python train.py --num_hidden_layers=11 --hidden_size=192 --num_attention_heads=6 --num_key_value_heads=1 --head_dim=32 --intermediate_size=768 --vocab_size=8192 --hidden_act="gelu" --norm="rmsnorm" --norm_place="pre" --norm_eps=1e-05 --positions="rope" --rope_theta=10000.0 --rope_fraction=1.0 --qk_norm=false --attn_scale=0.177 --bias="qkv" --tie_word_embeddings=true --parallel_block=false --init="normal" --init_std_qkv=0.0377 --init_std_o=0.0468 --init_std_up=0.054 --init_std_down=0.054 --optimizer="muon_hyperball" --learning_rate=0.00492 --beta1=0.95 --weight_decay=0.0 --lr_head=0.00618 --max_grad_norm=0.5 --warmup_steps=200 --schedule="wsd" --decay_fraction=1.0 --decay_shape="linear" --final_lr_fraction=0.0 --batch_tokens=32768 --max_seq_len=512 --doc_mask=false --train_tokens=274200000 --max_steps=8368 --dataset="wikipedia_en"
MLP neurons of a small language model. Each row is named by its layer, matrix (up: input weights; down: output weights) and neuron, and shows model dimensions 0-191. Each number is 128 + 32 x the weight over its row's rms, rounded and kept within 0 to 255. Numbers have three digits each.
Before each neuron's rows, "fires after" lists the tokens most often just before its 100 highest values on Wikipedia text that the model never trained on.

fires after: " Al", " 0", "26"
L2.up528:100166124115139107167085075125043119105171110108099103191106133126137137073092151165153118035125110112155117117117161125170190116153137148142163133066092039067140159154166119090154116096194125154075122131146114104154163124167104143060154164123136126150096148135092105079099101066120157165145152148142119209103117165121161139145094096120101125168127141123148153144115119133135134147200144142142090100103146099172139141100164116125084128137061086111133131158107140097181145178110125134111132112147137132134144128207128126180145167154185186132095123116144183108111157143094045191
L2.down528:187111124181123151065146191089135177151136116159081160093158108108090124181135128089121137178141152153086117110137138109107123155116150116099130132167185183209130137122131162123133143117102147087163103151099137146131110120121144188141122122077115103119151143088170166140146135134134087123128094128092137082129133084178127110158146158108114177192151109147122131117108152078177075083059131139112105176191114190055096158135105124109188158086141122132172131105114129171154120059150150139194125188110125167083153113067138151091137105094122126101141140126099079099106127086126246087

fires after: "°", "\n", "N", " al", "-"
L2.up118:114119125174128053076133179133082117125152101138098136196109132154147097135154145184095106155135130122115100130110123116148122127150114093099098090175072143110081111131104140171107144142171133112080115179058103171174156047162165178109106131153137122169073173059161121079118088144152118033127099138121106106095154104152186148129127141153077131124165135173159175135096096142171198166169095152145073154140174090136100071045122134075149097121158129145107136139096154200142110104161169190127137141116125089144064125134125117103144132119115112117101111180135166152116150169151109101
L2.down118:088190134081171186092096112129165178129168101097098135119096069121123137188155086093147140086082212081137148124125113127098101083129140143186199116105130115133130115155189149146108136107130140099102109072131124092164059146130124162080096158128112168167171070162087155168133158123151109180163143153039122170071118167119142158129116126112153167016097112122135148141143180104189160072147174133098134151131118150074103139144108127154113133140130192106149143159120194150168162123050122113102136135124083159131114107128137160079104145131129107115156162144141121129155130112130152149

fires after: "\n", " as", ".", " Title", " |"
L3.up300:139154146150161111160166208158106159195083106145105150105133128142094132118161091136164193110177137132147109165121147091113085044073120078099143174159122177127143159068140118130107161147074138133093090164120106135111117101078157085133176086109135151143160142130030117132112093200151163119156107077083123134095154082124132118136146132092117093062147122125118159058107135154120101105118170135087160075152140184126176137129132127153094083143135113074177128132133136135152140128090158147116213156102161120108113138125129142162196120077142154135138158143112097098218084169108145166
L3.down300:082160115106150122131109080162147136155141093096068070131140092142124130068124118155193118095152138135123154115143127088064119114104164133168172064183095112096132140129189104148151135099168110160134168104110022143146169113188114149137152165201116122153123164109159142153155127135170091091163140159175173155152089158107151139127114092089088171097121115101142156091178120161098124160191149060171160134181173075113123137129067153128130110081117109124162140138124108129078123075123136155085102105100144143115126117130166116150104106103122127135090115148227159083092121186117056157

fires after: " No", " F", "  ", "°", " p", " A"
L3.up39:095088195143125093144099191128136145197116122076133121166094116105180165161137132101135153142107193146112134085146124149111065154122124139094097118150083124171090113098137122124120161132163193136177152127109150130106011157096101140121076165117120138100109182147151152144111135147099156148110138159118077101130142165122141081121178139087137120132126104086109148108070115126179178071120078094177093113196093099116091102114078142121099116098171220153165155106116148179150113110101107148101121187114100154192102091127071112150091146116180149111121155110137145167131180129187159166
L3.down39:144183118145096129135178131123132079129127095037073116105136168123135183182140082117107163073235117145095141141111116124150146112056180131119125124121130067161113165141129134117140121139192142092145098136089196123100140091094106107098106138137105168114097121184139116141113106118103077124120126102104159144100128109118175170085136139158105149069129125186133143102123169079130202151183119154160110138152161176116122071089128147084149128161145074186055137160204128081116147147094087163095131111168057155090136097131112133113172100109124125112118194113107165119138103144101110175

fires after: " |", " a", "si", " over"
L8.up335:128120172158153111152085119108130177091125174100104105162140142137133167163151111170064111094132091140093116067093109124127151135076135122143173092140162148122110137111095087113098082119130093121094146147081168138184159105154102179141153105124116138194117144141123111134143187132099170142119053136111062101118166114126128092095082068178047077122116085112101106123125173110162171119111118081102148112181147134093123090077094201138120135085119089081118087057063109135109068129089103133109145125157166142095195062134102170147069124102142163120198116131098088097137147124123157084
L8.down335:142131090049123091136143144100158127150151121108105129079184106155122109111119103073159084187116125168142101133124098146177061140137141098148082096092114098107146141127135162106084085109167126126163181161093099102139093119123158094127108091166103122169088109108144171091161097114148113150172156129109195230155060144014142129168184152137114095125115153078090131159125110124143114108140142218147145108117085115119128109059152107073164124131126139095119143158115098132084154118125093144095130097112102199158113195143101092153137087157077103196102096138110146153104115154126098106

fires after: ".", " US", "H", " LC", ":", " AT"
L2.up422:165125136129154045107099125136121075123158097160146112137104184152177151130180149124104133113165116103118142168184137102133151150124174162143130138153127130144129181109134113149186152155131109122061133136142170151088137163138160051122148113136127129220144065093116095165092174145121112153145110104080165178196118172075040148119129177134042137121141139175098185108144153107101097050139158167101052154115147139150138137153132183166115124118152120117147106090173146193084131122145130124117148099142117115137082069086159162138132131140147193106127088103101126171141151161132171176
L2.down422:141188131111085123173094100155122136133118091095141128093147110089100152138099085099120146107092104085155131095066114192117155115086131111102093113063129136084102116169210189114088130166129188150114149138146104121136117102174092184170124125097144190147160189162129126132130081112147143150122182210146087123083158137111171133166170093085204188128089131150167104136114092193181072151163169089132174133173141104097115140126029060104149128153114114176130144134145151143123121135122169151142077137087123124078138165162152113136167149140122134172081145118124158138133117164119154145

fires after: "′", ".", " res"
L2.up363:161105123162180092092089126134134089153105131102111137093047054131094075106080094134170117117125137132183172124123132121096160154138102168052161104120094085127183110163087105130171130100128108114099120160119133158150107129165160108090135171127101102204131156146156145136131139119127168108125110063115069118139153114115111201152203155123102133107096085187077145157169131146067096140126147096116127161115114119131161133144120113193124118170097091119170102106155129174164110121121209120129158135077146159095132094147077115079091154137117096123157087193135200174146126040099115160
L2.down363:109086132074073172115125154129175137136087084145131106160152119151112143155096106121152124096163123111126140111202157205179113127102151127127158108136113162135152107121138107121149129179190132136162136087154165129146189138146077151169149108144081194143119107153124141097126159138147145178170154082055129121169142113120136098140137199070107163092134120132153081127129119096143162059121128104112146147074128122128030123105135136126154189046106193168154091149110123135140090085121121153129095162180142101028093148102093087106151085083104098147129145109152183149132156133199093131

fires after: ".", " was", " based"
L3.up361:187172136168118117168176128095140145175107120130157154115150115171093136173134104167078109141063197101169112181113097121111138195118127069205096109147071192156172139127185146154161139111103135167089103135097146130114144110108122027206118118110143124165087131055107184145145165119195100093107120101152143139129134079144085143125117147111169139154157109099150104066157111160140137133122154131122171137114091120170101133139102124157127152163128125156105101109038124070157147133134155132175153104131128101140176129134080158117151175071134137151083187141144134118141142182082167100
L3.down361:051121123117125135126129108178174110069091142158149160113154112093150118099079112163173136078146159116142169150111120127146086115105108167140094159120119103085088126164118165142128106115114144127172182158171094130127134116144143149062092072186121131132139120143128132128134109114075189169137150123136126130144103106043143146116104187084146129080167153226149092153134142178141112189138090057165102136145180107107114141132069123079156088143126142121162159164090132101166107094147115145136161130120098100100158107111043194122166094171148171162122112108092118107153202148197057107

fires after: " Al", " can", " i", " al", " e", " ab"
L2.up450:167164120084128190190119143147172116085085152150147141126154104186134153153110072124077105111113160091133106146079113126099085160150120115157168125129137103143082121149106107171128174190165223151166106143120079198118118162130127135058134132102109165090130078125165108077141084171105142101129098125174113152062167163126115180166121123133151148162107170141147077158171101164109148163057128183154124114188189160133137150084161084133117082128078131076140144099094114124159160123159128120111196155126154097088121094155109117126188113126148168077122074121134164118176140115171138156
L2.down450:153109108149142063128101121121109139112154135091180171095107105128164156137076135115126100183087125156149127132160124089176091124137109132111100188169129127074193123133153096076118062110090073103090064177121122113136093124055189158124162173077136081164113144085129142155095148090172080118068080097111137134141122135127138102101173186142096084148112127121163143138086078092140087088131102142145157107100071139130115131124162120081143162065161083089088119140185140155114126102060139192167089119088135140155128102167165193113131171135158151129108082097117141150134141092152075188

fires after: "-", " Al", "Al"
L3.up573:178145115149141107134080170155137150127123112123156116191101140088161135142131152045128125090138101128131125186141148164097142049157162158136106105142121147143114157079173127055097185195165112123078121122114202153100153091124182116136073115126158106120134111181076123101121140133178114132147110132101120183136150123099144079153068173132096158075138163041126146140112111091171118156168158082145133099099166103118122100135126141105138085087109152155116132096201125141158143152177053128190135102147082099101080149073114077085114133131158120157109131074128146104096141064184130165
L3.down573:079134120137173166100094169075123106106119108107080124102154103159067153165139138131098140142084162115154184107098149123161119164156073145087162164093143183126130128099085186143131102143163087114140105129198076134122103102160088098173161101115164154139123145074150136159198088073077100143129094175172134120092183220074118146081144114124118092092160135151053135159111134137056147098139096134148177158178082145106123118094124167157106123128124127125166088104142119097087152108130146095094178151145163105159115117093149170195182132094083114175099112167095098105141155112108165097

fires after: "'", "|", ".", " Ad"
L2.up481:151155089114118120190070196069160114117134119078118108097149135118146107171164097063137141149194105110067103104120134118047057122178150110102164112115077078105144108148147067144181164093091117167135139093132130120168169142163098062131147118058123074057155082127094138133065132127137159091111079114113123107139114110074123134082105158153100143090138159164179138119143169142096143088083122114125076166139116062126160095131105099132111132130158061173120152133132138114135119170101083168146113109110119091179146115077111049140161155109163128136127192115111133094150106111105152136
L2.down481:095098150115095129123155081152107131121122112076146156119102150184074090138128124061123125135106097059170182108152143094102118117138078117183105126191229177089100161152159130150113094115090068111139181129107122152100097126085100149193093113188117104163082139135099142122139145120105079163054149165066096132081063109161091144144143126118138113148143136136073136143135163101096093133142131065162105102129134097176114110105178103159155158118135119157157084162133089135130135142154199100145112127125146156142073173062172113139111122156124143091069106074084125092124151198126131092

fires after: " 0", " as", " is", " was", " =", " 1"
L3.up674:134118157115112099126104094121126133158151128156119105165139139187121148181159094125169113114136166092146108135087176109093135122105131145150118141170096145071111115102091130111122148114111109142110144135084092154192175177190101103154143104106027171130113176115105090182114126104138086151117099162089142169098085139100111102118121123136109093160128079137196146103106186195121122196179152173109172096122132043179089099190206150135119135170165159170114121148164125173074077114112127163104123072106144176162140103127193159129096118117119179174154123134176162127179108107142176137
L3.down674:090093150189144104169088145153156123158146156126117121127152090113108104076121154139141108074152057132079162106142088097106112096106101143150163101134157117085113160110186153138190149146104147145095121120159132132074121138178172132108107053095153102129129152153132167195094119088136169068145136168155134083138136112117166145132187077096121085144173152149097115118109099098147145072079094157106030139122099204090142160122119117144126128099141055114150128122135127160139137161182174056108071167131117159121181172175133149121141110193115137062100126119178124161127163105060160128

fires after: "-", " al", "a"
L4.up199:133137110129197125138129171129074048119143107089116126121119125136169093092163121177147193100126167138142176152079133125111204096147118126205155096155112170143136097153131109091173084166100102133080064158119136206112128087150075118170195163112179094108081098156079082119162195175179115125137109125097116059130134116099072101121168156140091155060165101092133195112118158136161078108170109168137118137137172134151179123113150089078170128089138157135146125132137094172125108144107144174091127134123134132144131130119133172053113140102138109121121141128152125112205143114109095125
L4.down199:065089149118089178121148078117199129132128155139096103164155157156144100180115148102130154135070093099110164147094103107108155109122087152175136058121122122096067153121179138163096159161120065127168148152150097109118128093099128087120120082105054185087132123210076159122144160151110143150070124110093109162148070152075108088172122119102122155123105119122117158103109097109111115137109114121111115109135126117101130171159136135161119181175167105180162091075131182145087190100085044099129193146114069155155103058165123122118119111132122184163085127134143154101092127129184139111

fires after: " al", "-", "–", " Mi"
L4.up44:170126175094193103139113150158136153124004103107137135114152157172141119170096122136137140109067112116130158110138112173186198119118096095123157130124140128189106133119106173076122100143151117068157141145134161174142132130134120114097133180114101137096112156118129124163159171140124133130189103098147152130086114112188135134085062142076125161100120118166058144112131094069175144177168050092105115172133141088159155099121186124087164150165136141137124084122094120192195119083131165159145126083113148143131132113175184183101133173139107100105144141085076092107095095083144140173
L4.down44:139146111090084100139083134121146076143112140128152113110128178051083120100095193077130101154136102101129080107097164160083110119124121115148054136102146173158171116167212106115121186135139176176118159141199126172113152094071136168135148046127165071107164135157161099142144140122129097146092137158138134125163170150117139105119176143122103092144136172140139118067168152194115161081131182087125116138089122151147049115136091156108125124113108072114134061072164136088123117136142111104164154129100104086174092129112126147161107095099134177170106171061099157121112107128090114193

fires after: ",", " New", "."
L4.up171:117131167120142135117081098141168095097143117135102065167109121093130145121146119116162128137113050099147117116102191123138142110166155165104117082142127137157125105185130135103157115155090129106102116087062128103105125062103182095091160168075145086123061099101122204119077077116126131110129113100119125108135111147147086215143134109180076077120105104057164072090142160121150145114120154138108215155122109146181156161116057103142074085127125126118148126085154079103115162076170177057067119136120128136117142155118135166093118112066072110118139162193106114163140140145104091130
L4.down171:109141105177093123141135153112143136152122099218068156116138162088157136137092179134113108114118113108127158156152074128085134168124133105164066109093112168146167108081169130169133144127087075046132154202137109150160153175129097133145089082133064134109149174190133108104072138168148172102128132113121122210164104145064217068141111105130120125127150115146049186139173104158129147124133127154152111115148116135118150104178144108081140140133133159134137112119114204138115092150078130144140173196160146149157124119113055110173140132145125118181157077115180144144120123068120164145